Weights of a small GPT-style language model, trained from scratch on English Wikipedia: a variant of Muon for these matrices.
MLP neurons of a small language model. Each row is named by its layer, matrix (gate and up: input weights; down: output weights) and neuron, and shows model dimensions 544-671. Each number is 128 + 24 x the weight over its row's rms, rounded and kept within 0 to 255. Numbers have three digits each. A neuron's up and down rows have the sign that makes its largest values positive.
Before each neuron's rows, "fires on" lists the tokens most often at its 100 highest values on Wikipedia text that the model never trained on; "fires after" lists the tokens most often just before its 100 highest values on Wikipedia text that the model never trained on.

fires on: " he", " they", " it", " She", " It"
fires after: ",", ".", "The", " the", " The"
L4.gate212:144124128106127121128108105094141164157151126107107095118118116126153150133082125130132137160166120143128158115124080122139116096124097137161134125133149114110146127143167122133134114111113135125133174133093113167171103106159133162158158187138128169127107112082105161151140138113126095133103120107109175112132078120119134107129110151183120108092143158105126121115106122089094067130125
L4.up212:154136119126137147104137128130082116079111161096136134115125112106146124133130166141134162131133160128116139163134107157114125128097072121164162153146119144142141114104089100113110088075114117172133134101098107136151150156129125131158133155152128141135143075098119170138167158146131119108128130095126131126108120157148086146134136150121097113143098116163149098139143114118128113145154
L4.down212:098132155115140149130115121143082137141105164149126145127089103179096110126099088122132149140113118132115142123151098157079122108142106102143081150142150130123182100132153163096143133084135161106156136127148099184129082143147140114148140156116166113114126108185155113139081123141098145139180158167129093145135133116142173160190096129113097135165161040155150130106141147142137147111134

fires on: "=", " to", " for", "|", " at"
fires after: "=", "\n\n", " him"
L3.gate606:110117134080145137117123140137120164159104120105125174100135131116130133098155073132131097150138130079158130144120121130135089181137143158109127147150154138143135123103204105127146151119132141127141139124108137151099115139123133105108106137125145123090083140167125130127116135110175128195106146127127150188174141124131146186133119111129119079116126124187157106103152138128154158159137
L3.up606:097146103073111104130127095122132088083108110124181153131100147135124148123135132114138121107110118157110140095124116145103098129100094185126138110128169105118131142106143138099126132121127126096119157127139151122109121128127146117141118129132136093106156168136103144100078157134151155144129114157087105135181112105098103115111156112138117159144128103128137075103152134128135130114102
L3.down606:145144118095092124115119124125142156110141141069160100172110139129163148124146148120136130161130130115148147144143131180106146115159130125131130115128141113133159125120149143084178118150106126141067107161138113092163155113168134143128115111127120117107149132111124105149115104123150137126114151113149153155101129143149131111125132140122119108176141115105118105160118102150099076121113

fires on: "1", "-", "2", "0", "|", "3"
fires after: "-", "–", "\n", " ("
L3.gate270:170145124148135160151150138161127134123118102164140147142110119133170138120099082093128102132118102099146135108132086158147136110076105138082138117157119131175094091156140167130159094156145103124146108096158106131157103138129163152141147114104123099118133151123112142066143119115150105128160126129136101129083131149154082099115157138089176133090148143187121142149125097104130141112122
L3.up270:106116133131095140122120136134130182156162140127084125116122140139137133137054105099110126116152150131147084124113169127155164118109138125080109159106143132119142142106135130135133093135154136110117129119157134129152114120098159165108129080123127131149147127156154122224110144110125110123150104118129152126111154121079115184130142130134156169157134167149119121135157159113082112150098
L3.down270:132093148160152130143142124110119146124133131150112109115158149172151124088141095106123107109174185140175094089157114108169141125138099160144121183128102122130131161151116160108140155134134119142093117152121217092161084167098120198111123124125125155107170156108125117125133119091132118150131137145159085115135130139167126118109125138108157120164150122119130091143176136138110106146108

fires on: " It", " which", " he", " some", " In", "In"
fires after: ".", ",", ";", "\n\n", "\n", " |"
L4.gate1709:150118095115079126132114144100103105119130123148140143139136114108131133095123134148125132138134131091140184132116118123124129106154124173153172132155148161127145142179119132140093115135114139124120105136158163188126088139126135150104152094151136135121103162121141116133138121140127094195134140177163108155124085106102141116129134092150095111100112124122194150120100107109130116135105
L4.up1709:088164114099116129102163138106125146134134149125119086105138141121147136162135154120097151139152113174170157139119115082161121161159131124144138092095140098145127101214123086125103078100117118096087156120120120105109115130092110147137111136122122115160147127108102138145138111106121134110168094116094154122143156170157145141129130083153125129147119145113113162133122090101095136142150
L4.down1709:096154101130112135125137144169121126143129131112176104100126152123106132150132100118140164072137160122101131148099145130150133141113077133125137149130151127169178168103153142157095123150106157115124116143101114170141089131145158116143136099177144145138110101127140121133134127136117141158134134146143070112155109094124135119153124090156135122135129089079115132081120094147142167103088

fires on: "|", "-", ".", ":"
fires after: "\n", "|", "S"
L3.gate512:108089141127132122182122171169138122128130127155158137119156173175123138132140107122121109115136105135121114111092122110103145078126099075105151156148110130123122180155150092128118123077105112087149139091125125106152080098151123149170139115136132135136125114032134094101155142155183158087188121140087137140125120133143106166161132144119118105112167151157170117087150105091098174148120
L3.up512:151167113115146115152117141088127160102155149133153161107135137153145134104144097142152108132112131126124168129119149119096174165144121097140106089113088156157120106128162131156155147137128130122135098085148160136128111108137120083164161179135144110130103140172156146153146116174118106117122124148108087125137115149152115132113131075072107152147096120116103143173071108100119119180167
L3.down512:123125164128100107095159126150095131143123130130135110076136167113129091165146131140169107093127115152150129158134127124135120111154153093132105089110144118118145181128117128120137126108146119096184163129132124126148140120154158148138137121121131086157154150112155133114136092134113134129129168107120114118135106122146125118129144118125124086105134131124163134097172155173126081159151

fires on: " in", " per", " |", " for", " along"
fires after: ",", " |", " and", " the", " \"", ";"
L4.gate1550:130129094111122126079101128120126115127149153072099121111140102145107105184086137149125147121149121121139141126096124139130153138130145187147154097121151134188153092128148118125121135087104139063144123111146110142095150115142161136145116115123156172152135103131099092104120146120149129123103129129157130111143138179113148139161097139125106126098079120151157119144144143124135101147169
L4.up1550:131134179153132114111086126129163103119104109143119154143161158159144120124129143133098126147146165089130124091105095131158175161138176111125125101131109123109152080148147107120127154225103111136141092100113100103074116120115093100127139131088157144134092144089137144125109162136094109128135114153116160146114116122151126116116155118150085142134142120124110092152110121126147138138108
L4.down1550:122155154147126133109119154085146106101069149134106120144138114131100186094162132186156113173128119138146127154147105102123121105122193157110134117110141132124164136151105163139146074129105125127115145101126120108116104111140148127124120154162068166116143122118110128119142135109138198161116144104171172130128111109124168137148131127138095126110113137081155133154161106091129128127129

fires on: "5", ",", "8", "9", "7", "4"
fires after: ".", " 1", "1", " 2"
L3.gate1919:109085092146148120158116160147165140076124179105130135109125080094157156122098104085178139132128127180144087126114140076129112138103139127103117114157142161126136135120126154126136129071165142149158111129122102137144142100149104135106102094186141146141171121140104107118173114123127117132104156142140174112115146153109113120111120140132151123177114143144132128151112173150119136158124
L3.up1919:153114104127119109120129152140174151149135121101108098121160149147114167180119131098130123164091162111137140127099114108140144101128092104156110099113106126042111154131136140124160122105154140151157153127141105115136158134125151094108160169121119111177180115167125082112092130123096132123140093094112140145085180155141114110143094062163140180119089111126142183170140158130139138117132
L3.down1919:126101089122104145092086158115127179126097151103151133136126126142139086144120102104140107125145137136123146152141113123137134138151111149085112127149124182178114142090165108129155126124105177124094168114121117090148142140193094120119138124130115143137115069131131093149153097103124097124148112130130169142144131092090131147129137135111100130117140101140118150143164135121093118180144

fires on: "|", "="
fires after: "\n", "\n\n", "="
L3.gate978:098161130114149128130175149115101117131174107126082117113159142153107128119141128135085128114172128147152136136121106126162092123143091117135128134099152150168111142093111112115095179128131151148078122124111129106146118131071142116136103114156134120093131115143137127139124116138111165120130131108106123124138123129139161103161109092157098124139126121164109117117101106122095157086135
L3.up978:080166120166126141107154108128148120126157083123133107144130127151129158136102124112128147079099103134148135165108110103096117102119163126132150102131155160173143127119118111069134143104091111129105141137133153145111129134111123088131068123113137152103123146132115100147143111158089136115107140181121142126118163143111166187103153083140114148106143120159092126124129082063064123091092
L3.down978:103140141118103174106101134116139119137167164161130104140145172115111139110078138144120099109167156109186122139114142124115113151147173165148140145137102126122149140110104137132141131157142162087136092129186130054123086124119122143086105121091105079108134100091101133134131107087076099104145138170141110119126157154160174126155140153129132127099160136090112105122115101131138137122145

fires on: "=", " =", ":"
fires after: "\n\n"
L3.gate1480:162138132159110127148088141123163118143171117120131112157126140151107108122139108106119144124107118121173122089106158162139135123111124095116132149120129143111088113160153118088118112131089132081123102161116183148131120119081098120121097129118107155164096139139110125145148122152136150122166100104117129118145169139114115148121120142151140104123155132149141121106142118086135148073139
L3.up1480:121153116152112135112144099072134091175143131121119091129108124133115150104152077152129139113149093114133167114121126175076146156138119156132156092118134175161121106112159152111094120143141123139119108117140158165103072136190126136149119144147103100114141136148142134164138126132132107122084113145164137114149101171139088125133130131105130068136130130148133131115136084096104153103129
L3.down1480:139119161069135122130132122138141142087156109126111125150109172138094134141125155135141100161114097136139140103143130124137133114176098141127135221131168123131113073161150098148112126130095164145120121113143157119151118060058117145170118098111144136116152154116107136091133086146148136124183093143154130095137171156134126151075147108160151113098116107161098130139113113158116108122122

fires on: "=", "|", " |", " ("
fires after: "=", "\n", "\n\n"
L3.gate1761:112127130165161152139171141146137141107106181112178137112121153127106145119156149105138121134117125175153127123088141086109137117180142155094111106154129163159097155139139162137145105116119172143110137131165101075150149120162132099106132149119136137093101149128131119164145080103157146120140115140183133105164108141151150140121143135092114132108138134121128104091157146162152096115107
L3.up1761:127121146146123157106104114094147146120091108134112124131146164143120101158155156162171145116130096162180169146107123136135130124112129142107175099116092093131131155112136136179144138120170126100090150130149134133119143137130155111137165177141148103104117133140101168116121097129149178120127112113123093139155105122108148132146115135104116121132180103139122130118141162161152141100127
L3.down1761:122136137143122123110139142111104141114099077114162152132137119132123114102106168076165163111150117161166145144108112135113141127140118169119106179101146159139118146100152183113147116113111150109116153128148119148149109157147146132159171134161119097145147120137119150148160115117148138129123098152104105111128120134148094168145110169120116141103147107122133147106124121105093168138104

fires on: "="
fires after: "\n\n"
L4.gate243:128121157125089100102141117153149134181128156158139040156155152150160120147102172134132096144128107094112121133132101140083106141126087092174127154154110100140146104167142157094110136137140112167126125149115148085116166145152127084119104183108113170096154161104106114167131114145123154158118128133091131115130122135070126125140140145118157120167124095100143116125090112098128155124104
L4.up243:132148114103086121117123152116145100148133142109129086160128116150144189113133124135139128144119110092140135108106129095102100121095099164181146056136103132133134085141135165118112147111174114115161112164118107103134163153169123099123127124154114181182121114146136148123097144090130133108141151152100120146141085125098119138159106090112097138143148111102116134127126153088108164103144
L4.down243:134110125130130103093105095137149107134107114144161180170139177104177133080082126113106124148127102094077181096103096128117146123079111115156163148127102151103123106167148177110139151131141129144130116138124125005132163145141130135141148157131130112152096120090125146141129129117106125139128135167119131140134097114115195107135122121132165136135101158074147072118142127103101120115170

fires on: " |", ";", "c"
fires after: " 1", " 2", " 4", " 11", " 10", " |"
L3.gate81:101102108137145098143138104112114183108142173110131163138127158086139105135102115117112129112158130163147154079139151131132118144085144101126114167179121112157122093104130153143116182142132139169123116107117119122119128141131138134164115133173123142125103148141140139111142145113143132122113102161112170109102174110164175126122153110126146109095147125098129169086143111141151133126091
L3.up81:087117116145089132108093127119113117143116123094119124122134103156126121103134180161094081123094177133094138139127124168143089148148139136162103092131144107121083101142125095133109107137167125126096088128132139133119160116133077145074148123087139122130137094125107127086176103138130114076106150093131132137154111161083114132138114103118104114140117137122086149141162155142063162113154
L3.down81:102148099136142158106121141139112132077156189120098144097138138168178122107100123150152091088074134146142116129107120148127045124111117138099134091131142150114108108108125158102128082121124137135138129154122162145123098139115130140134126137117121164114077141135103155147131163094140101098148141112122167140098156105148114171133120117114132131093137127109144148112145086147095111104136

fires on: "|", "-"
fires after: "\n", "\n\n", "PS"
L3.gate488:167165162143118168096162187100130124086120092085152141155164122123119166094142097092151128116161134105142126130089105085129128119145127139098141131136126154157157196119142165088121095097127125170104110145124120133150104057149095145120145123132109133150102139117144138146136137099144145079105107115136106126155140166117112129109184144121114122125127137131127099106203111124109086076088
L3.up488:089140099120117089142107147104135125089172145172151139095112156141179148102162104105146113148155121154158148159165108166099103085119146118163121104125089147148131128137101087073108155097102180099129184129125091181121134107090155171090136199158134115120098108140131137146154143125153098155129107125068110132137135110096123138113162097117120142133187150127114158124125127078092142129126
L3.down488:123135138114110153111126165096139108152115143145093098136138139155175136127150097110132121117103168114102209138156157094146120064159145150095108081081155109144128128152143139119119120107124170080108138141137116130139118126099122128106162130144103124113126147111119155113123174127096111139111167135136140135137132132079092141122130114131106149157155105074142136096168166118143138127099

fires on: " |", " /", ";", "il"
fires after: " 0", " 1", " 2", "K", " 4", " k"
L3.gate1063:104100107148156163120157120151110166162112153130141113153105150102106124135117137062106111107109110087162141160099147152140126115106180144158138117146197103130084143158083126116160147148078141127145097134119111127126130157117078152117151159125127123111159128172137148089191113134123105132110129097169114157112161154139119130140098102133139142094137130128129130103117142119168130131138
L3.up1063:124161096155138172126109129085128128091104146129113093130139142113148126094090088124160141133133138141145119123144103121149119138085150131120135143137119105156110134142113121159120161169172168148106104124147149075127141112143137140108101136155151064123091129125080136176110131105148133139142127166126115110110126110121132157103118127149128109123088129127144133135167149139151136118132
L3.down1063:158117117155181146107160105089163153113154165156103080120106158118110117120095122080159117143097153160118136134120136145165120118133149097128182096131102147108095166093176119136118123142121145166112093124166134128118124135150170135118117140114148090165130153105150103127151145120162153134130115169154140128106168138140055153150159155143132112130127100170102131138098127136142134143143

fires on: "=", " of", "al", " this", "This", "se"
fires after: "=", "\n\n", "ver", "In", " number", " In"
L3.gate28:117115073049125127150099104133162097103072144081095117149099138200157128098117128121119122113177102086148110154107129150125096115117155111143166089133146112150102161088105119129124160127171080090131147106128143124112105096102132148135124135108140111161151085148116119135167118113143102128150109134101124093162106116157128101122089095123140088104142079130141179112144141128116134162144
L3.up28:098151127121095110132116090113115146160110134130123105132122126080128146120127138121132173118111136158150128143100184095130108114131134118085159113099144149129091164117078159119151139115118142109115128129137148165135145111188103144138102127143101120142094111116121119159168118144147108134126107125156137111124098124144107132123133177111181137124112146148107153117167081146142113125134
L3.down28:155119116114125180110105103142152113112160151152148112176117189154147154138150152106095121087141126114131108125113141156113143128141100116136107128147139107135143142127154127153129152111106134149101166135180125180206167111101138153123137133097114122114136084119150128098162128141083111118146108179100150114124146130118145164153121085117106136131121105121130086158091147140125115132079

fires on: "R", "C", "c", "-"
fires after: "\n\n", " (", " \"", "-", "\n"
L3.gate617:116166136123126110128140120111126164101094147160175108143122111137139106116170145128122148130157094099152166154100081172140124133149146100110136112149145146137080098129151107136149155165094151126138145118117097113100125164101119115117083137159113126105131123138143078146139135130119100138161156136175157144150090154134144167136111177156105157126117178105144098062120160156159122131144
L3.up617:100143145117128146130103150160096127111120084106103160136094145054115139099109122093133139150133128144139105123115126080129137108160107167179149139118102167144147118122094119137100134147145161121153186125166132157122128127078157147129151133146171116167101133124120111127124084132131124156133101132100103165123164133146114126129114102126134114136153159107122148146141131163106151155142
L3.down617:066167138151143139128161187113105126122168131082117099111121128115139127119124090112121117120080164138111093128138121131143092112097163085134117134105130100149132122137109137139139144135108131142150165134120157158097086116073115116154120103135125092097125120121148101081117111091076149077085121104138137120132094099129147142153133108172185187138091163087154095095144170141127155136104

fires on: "-", "t", "st", "=", "th"
fires after: "-", "\n\n", "ps", " ("
L4.gate827:111148112106131093134132169175096107116132106137109093119112148143123189125189123128146105130116138118154106143141105152141134114110108069085173165119105138120116100156118110082115146115101125154154133096109103137113170103103157130105123150122183128147134084076121135108132132143112125116156125131157127139152108132186096163137119099153120115093110124150131106128094109143121129110171
L4.up827:074128151094119135110123131127093115173107127165148107130114098116134145112114119121102122102118132073115149155133129124153125157091095136151121123140134197118099123129113129132143152151140138128110124108121142124153125157134194107154109185112119098157128149131142104124176083150120172121125110140068132145099123156167116154118087114135153138099127128129119109123121145116125104142118
L4.down827:124147126138081114132142126134144106128086098138110143153131108121136107102086123111165129133123139176135173112151112100128131113093113121113123124108109185093162125129110083152126126119136099172141114083140100060122102106136141129138147127149117136106203127102081168128135139103121139154136090110129143142100112147146077126094106118124114144157144151152133122102199113130121155160142

fires on: "-", "th"
fires after: "-", "|", " Award"
L4.gate129:149148125133124135114124155120101129138151134141158124135130123165119101129101092081104147117118137148134106117126112125125093132167148080121115118167119138130111124099134102091089175124170137156094120105136146107128179122069136135127118122122132099196152127124093133120149121120145073139132154156151111140108155113144117131110091154098128151111152161081145141149110145140162166157103
L4.up129:165113108128120138152122086120119136142142127134141125160137114110115121199107123114125125111168108143137142134097197171115142139193070123125138133125151139112181111139114121147123105120131138168147154118096122112148118127098154158122102143155085133127093123132113107130127152133103126163166179160116149112097119121126119145131143110133116141135132095173166152139133163129095134121076
L4.down129:133114148094176130135150137154116111141135099109119103117157127152131129166139107111117093135146136123100150152060168151122154096132148179159137107157145124124170105155121098106140109109134127153120101141098085115125144100145111163172124127126124119158115129118097141129130153098130136161103094119134117077141119131122127118114119156121152131158150126165140126161110151142146103129161

fires on: " |", "–", "-", " Team", ".", ";"
fires after: " 0", " 1", " |", " 2", ","
L4.gate1477:120105120119115118124127122103131098132117135143156146091150098130069112112091117072126105069119123152118127146068172117170119156178173127128127146171163129149109111159106125173107098119125148141130127117119127096141146128127117132116133109094146109100128141124148100170125121095127154100113124126136116076094113146096203136129165157123136084097117120113098102105148114132168126149137
L4.up1477:121132147140139135096120122116133184111181158138174154095123144160104133110107131087146076099118146133108160105139112116134090137162169182148112140145139119114126113114123144085135115097113145161100164161126145142184114139159143153077127132132103118108119128086161131127131142161153148158136117158072117070147114127122087176125106174106126138086132158111118127122154108100131142133153
L4.down1477:143113121133087138132116095113086114106122154118114148112099110107098099134139111101152127075140145150156146136143177118157170140168115131170098150194168115144142147130107172184101128116145111153086134155136119158130131145156126117141150093133140146109144150168170117107145174126161128161119135140097124166125133130150162142101116122146158127170121139098150102137173115113130123118121

fires on: "8", "7", "5", "9", "4", "6"
fires after: "."
L3.gate151:103123132162114117120076120146140107092150123070176128085164111132118087157086097088135172147126108115078141125119149131092147095163121129156132103168117161131121100130142105129133073076102089094129133150124141108178141157148123135144120135162142136146103140120145116161159099128138118098124168102071107087149148138161086123097134083156108169147138087101128059123156142119112118134109
L3.up151:126112117132129129079117126153144095108124165127130121154147136079142151115117104095132136095079127120152085131092145166107145111117144129159112118113074149149100138105092092141092097118097145128177142118113135111110120100093148136089127144113097142135169151124120118096162077094113167113173127135132111159161119129162114121096134113136114078152130113076122119117134176155137097145065
L3.down151:178147072133105114142137122150134128096116126153123089164140111119131105112182139156165118120128150128147101098100122147140141101141131132136112116145102100113132127113123110164111135099126123090159118119140118149125104119155161150110137102149155053100131103124124145100103090122146128077141158112133125095146123113109107110134106113152180125142120164151105102152117094129091162110128

fires on: ",", " in", "th", " to", " for", " ("
fires after: " and", " was", " or", " has"
L4.gate692:099093100111150110155155165123116089129122104063101133121116136150107138101144118131113138162138129101113113147123109147095161133131123147170139130160107125168119085114170116139152135152154174080116139089135158143112133136135115129136149112113145184113113106122109141110095121161134097187122098105151123142114110145110094145094136144131089116127113124096101129160122119142137117105140
L4.up692:132104107125142131092168138182176092147091148105127127115169131118098130095142145085095145133122120136133096143115108114127167157141151106138149138192110179157106053140127135111168159142147160126111123087124139110102125123131165144121192124103160145076129127131115151114136118136155140134115136132150192124128123162101139149106136164129127144132123098128137085156145122144166142134127
L4.down692:116141096161160112094099124098151108137136118142095101183167153153146179112120113154106153130139132152168121158120102112163144136113134132167160115158119104134128130138169096137107142152092098079113140113119127169115129133136121077118123121137093143134125096074158162138093122148152136111097155124146141134164126124153125126094103163110154145147145128124187139165131140124134099132138

fires on: " in", " on", " at", ",", " for", " ("
fires after: ",", " and", " the", " that", ":"
L4.gate1034:119080096115169104107103170126113126109151122121103121143169118169138158149157122181134114123164120125115146142133132144144159123158128147107138157180108154159174103113121136148096133156145098109121121109144134126124111146114148134157149130137143117137140083130132129098184113114122118118082114143130103089118108113091140130123129125140103107124122130096118068167102189155149117104107
L4.up1034:108116116145141138093097136151135084136138127097129138125112138127128132144122140111126150119117168140168092148136092131134114136149136112141144134130132139163168114095103140130125141164132148119116156097105083104128093136119115149088145068152132120109150095165146109142130107152157136141117151082145114160170154193136098171120085117088130127092094105114154110139147096104171136140120
L4.down1034:116112120134153103104149141148138133122160095129098152151139112180113158088124156156164113174121109168142121126134109085137117141080111186128125033144091116101132123134161138120123111127155097111133113114069120113140067143124135119117117089082140148156118119133145210139146148116140111139147119117123136100102132137099101118121115147137117111110194173132117112102104128165125123121153

fires on: " |", "|"
fires after: "  ", " 0", " 1", " 4", " 3", " |"
L3.gate2019:155122128098132148108121103148098120108124143137099131109116111110096126121176109124122115110141069131128107174144175130119123094131128141135144130114107144106147121158121139108119088151166105089116100161141109102109176098157120151133170086121130163136115106135115151107092134149107119133131192093129079098158151154131161122118128126084133128141187088092124149139114152109143110097147
L3.up2019:111114119093121100120159142113142109112138103100111124092132088102159056113119075167118111125104135103116102110170137074131178126123165108125159101160166140098132146096121118122141127081133102098153136115096121116169125158132155125109142149112114116137105115127168089113093107149149099107126074135156164114171146095136091120146154150115144105127161111055136113148144115155135128138138
L3.down2019:106086166101109124131158112132170123132129128134093139154114077133178149117120127142105154160142150143131133147165145142171119164107159116159176068113154186123120119131158160090077125173132128114179120125122128083146133115148158095138148171145129143153121101125130158172059099150130068101135138061111136128124148124082093144154112113135139100122164168117143141088119099170146128125116

fires on: "|", "-", "ge", "unt", "/"
fires after: "-"
L3.gate1169:143149132145130126158059149134120127102145148139134125121087139182079143100160115105128095120151139162144110116121167138147163094130125097078177147153127140099177106148135143126116174127093111131174129103119144153148163097124131151118124114151110136156164165136158151130145149138107141137123167110122139139086153130159113135117150127129123148092159113129114130138187155121160138068125
L3.up1169:107140144149120134098124115158147169156125134086097129092150119122144126185114109133136131151111129107129093091090104106124134159127137103116156105101111166134133124123129119109138142143099102134155160121146115120157128106105102136145174155103124141138096106107122147133167149144109115153114097085071131144131121136114152142134132119147123157097125139133133114138131115154132150147130
L3.down1169:122129135118156121123133111123146116110141123114141134127140086092116118150127154139137105078125151091144134136131088115169114143167168173146090155122086139123130110135100114072103102164126131140109151149126093121113115124146139115145141106099142106172087123144161147083133154106158130137112189134128121117139086081117214142116119137124154157173120160119147095160097153140102134128135

fires on: ":"
fires after: " 4", " 3", " 5", " 20", "ia"
L4.gate89:124134103171134116128139116131141156094162141139082107141117127105140133126104149133063164131151138102152112094098152142102193122143087118129107125159148132114125096104100136128102105084112162112142134142106121126133123153113112147122177163129101163119120109164112139178145151137117088113119136131113155123108121163160165128119171114119092127109135079149144080148140118143137110134148
L4.up89:135127148135124117102119152156121147093157120094086112110174089150163157116149144154114176129085085104147115134137149136105132122109062105128131080150183171111089125149136077094110113109145175129119114118091091121148169163134061166123132115110146126118160154107148131101176160104108152105148106133181134162162191140132149132140120107108171169153122134112142115120138118112098123125159
L4.down89:144095148111159120146154150104095101074153110109135119130125141139147104093075157123109128121067126163124136086135167110158123115156157082130137109112122114144105155088157112103178058139172140133116133107137083155115139106134143158117141156088143121141116150129097146151074182140149099130154182101103109176100112135138093172140119133107139157121063138107149125122136133097125134130132

fires on: "|", "-"
fires after: "-"
L3.gate1542:111128140127147138132128172120122102145159102173120117122134147123149129083113108087090127125134161101161129138117121119148089100133109122154164129101142141143132061134172124177098152150110121088128146145151113146145103091136121147110132154150144115157096106109123134116160148076087157117135153113137133134114087109123131115116158119146170168117146137142153151120137141078140133151089
L3.up1542:137122118127147133146112108089131099100163081124101144145143113127115113120095133152087087077173168104134154102119143164099133147128095118138099114127135092108146130099102114098107128144153106166114152113152107125075124104165132120129169157127116126131112190110127114129152150116135102149148135099105123126137118115108138181118133145085117096116125130143083149104177157177137184131102
L3.down1542:137106150159118143098124141090160111135063124154129079098134142111162146121130105110119123154133113149112153137112095096114124116130130113066175112155113155138133106101117142087111156152136115116141131128086080220119161101114119141091109115167139102190101111111139130123075123096124103146114161136115094106160160134117156103151095094140088149112138135137147128096109108113104155129151

fires on: "=", " |", "|"
fires after: "=", "\n\n", " Party", " Year", " Team"
L3.gate360:109122105123128097094107094126147117141098097143142112132152083121131143088138113108119133145136101094136086104120151142116137080111158133155166125168117103150158113180151107167101100121129184115124119142091138115104136104095095110123093108168197105163128099115163128114148106166114121123110162099124110163160149159106129136153094111118144160136110097187160151112123120098096166142127
L3.up360:125124142116064102104162147093119089123141170105117130127104084110112117102171134129094181169131117125197123124155168127102109095149102181156128130115132146146135184123112113134150133136093136144121123134099162068082103100123188140125145115177126087119108164106123162162145142160125124094108168167121109109105118087110140109138118156128152132125138132148146128156157117161167152148133
L3.down360:133170145142157107109129123149114109090125084085149139127119171109120118125158120139126123177093122143121184153104153123139093158120108124151145082167099151102111093145145142152113118137143132103146124145184147129113142132123100131108114131135129120137141096159165170081111121095142121153101148142114136156134129100134112124103128150129114110110111128152152123122201113112115159176106

fires on: "=", " |", "1"
fires after: "\n\n", "-", "–", " 1"
L3.gate830:116104136133127174137111134128119152171144117136121169133158151128154162104114135116157142114159087152148152111086084144123115148140108120103099165120102130110093093090141166092098107135159151143168119124154088087117150120129162125126090141149139159120120163161166142126112103109119125155126159111138101118134107081127144089189172114124108117130147153114127118083134159065152110085148
L3.up830:144095102166136201124134148095121087146136083152120108152137180121144113130153120146178146120156096076091147152125094082115146125116117125131152121075138124177131103140142118126113158141178116098155090092129144113115110139132108119143101085143175122128169145140165124103111149122112106112169152126151128105132115126096103115158095169114112157076117122096136102119134152101134098101139
L3.down830:163161098097120151114117139145135149158118124120105144142128128134121132127127115079128155130157138115122109160061105123140133118151150138101093169135125104112141151156111117135145132100127117133135115123141160125142104127083143121107065130131168115147141118091108142105187125138124132088162114143109142120073162143123156147115142150119093151122143116146127120117113169113125099081107

fires on: "="
fires after: "=", "\n\n"
L3.gate581:104141139126161086184156125117125110131160144150112135139125130104074095112085144113143110127119148116166112112152102123130134104110140121114112100115104137115132139168172139081159120122167132136146151123100124176109147136115153112144100154109119093097157113140144117124132126140126093156135082116116112103096141133125115152135124131131098141140133142164111139086162112120174155109136
L3.up581:070160128117152182155100084143156092108108098153118154105131108096173170109112142079140149126123117128102111137081122145087143123119187151139187127114127152114118122137152131163110139157123134139133145104112144147117114140118127137123141181103083129164161139144138109097131119136147102110099144147145148164114150136143114102157137115139092128136126098186065120159161130131118153149089
L3.down581:120083125095167179153170133143156163108096102154141100123116111161087136156110112123091125119143108130174144154149160156171106161113109100154065114144116120124178110114109107116134125159202116136097138134165113140111140103149126142135116165152135122101086139136134110132143118107103124103146173110102122088167141099151126157136142126142115165149129124158104124124138143103112134117111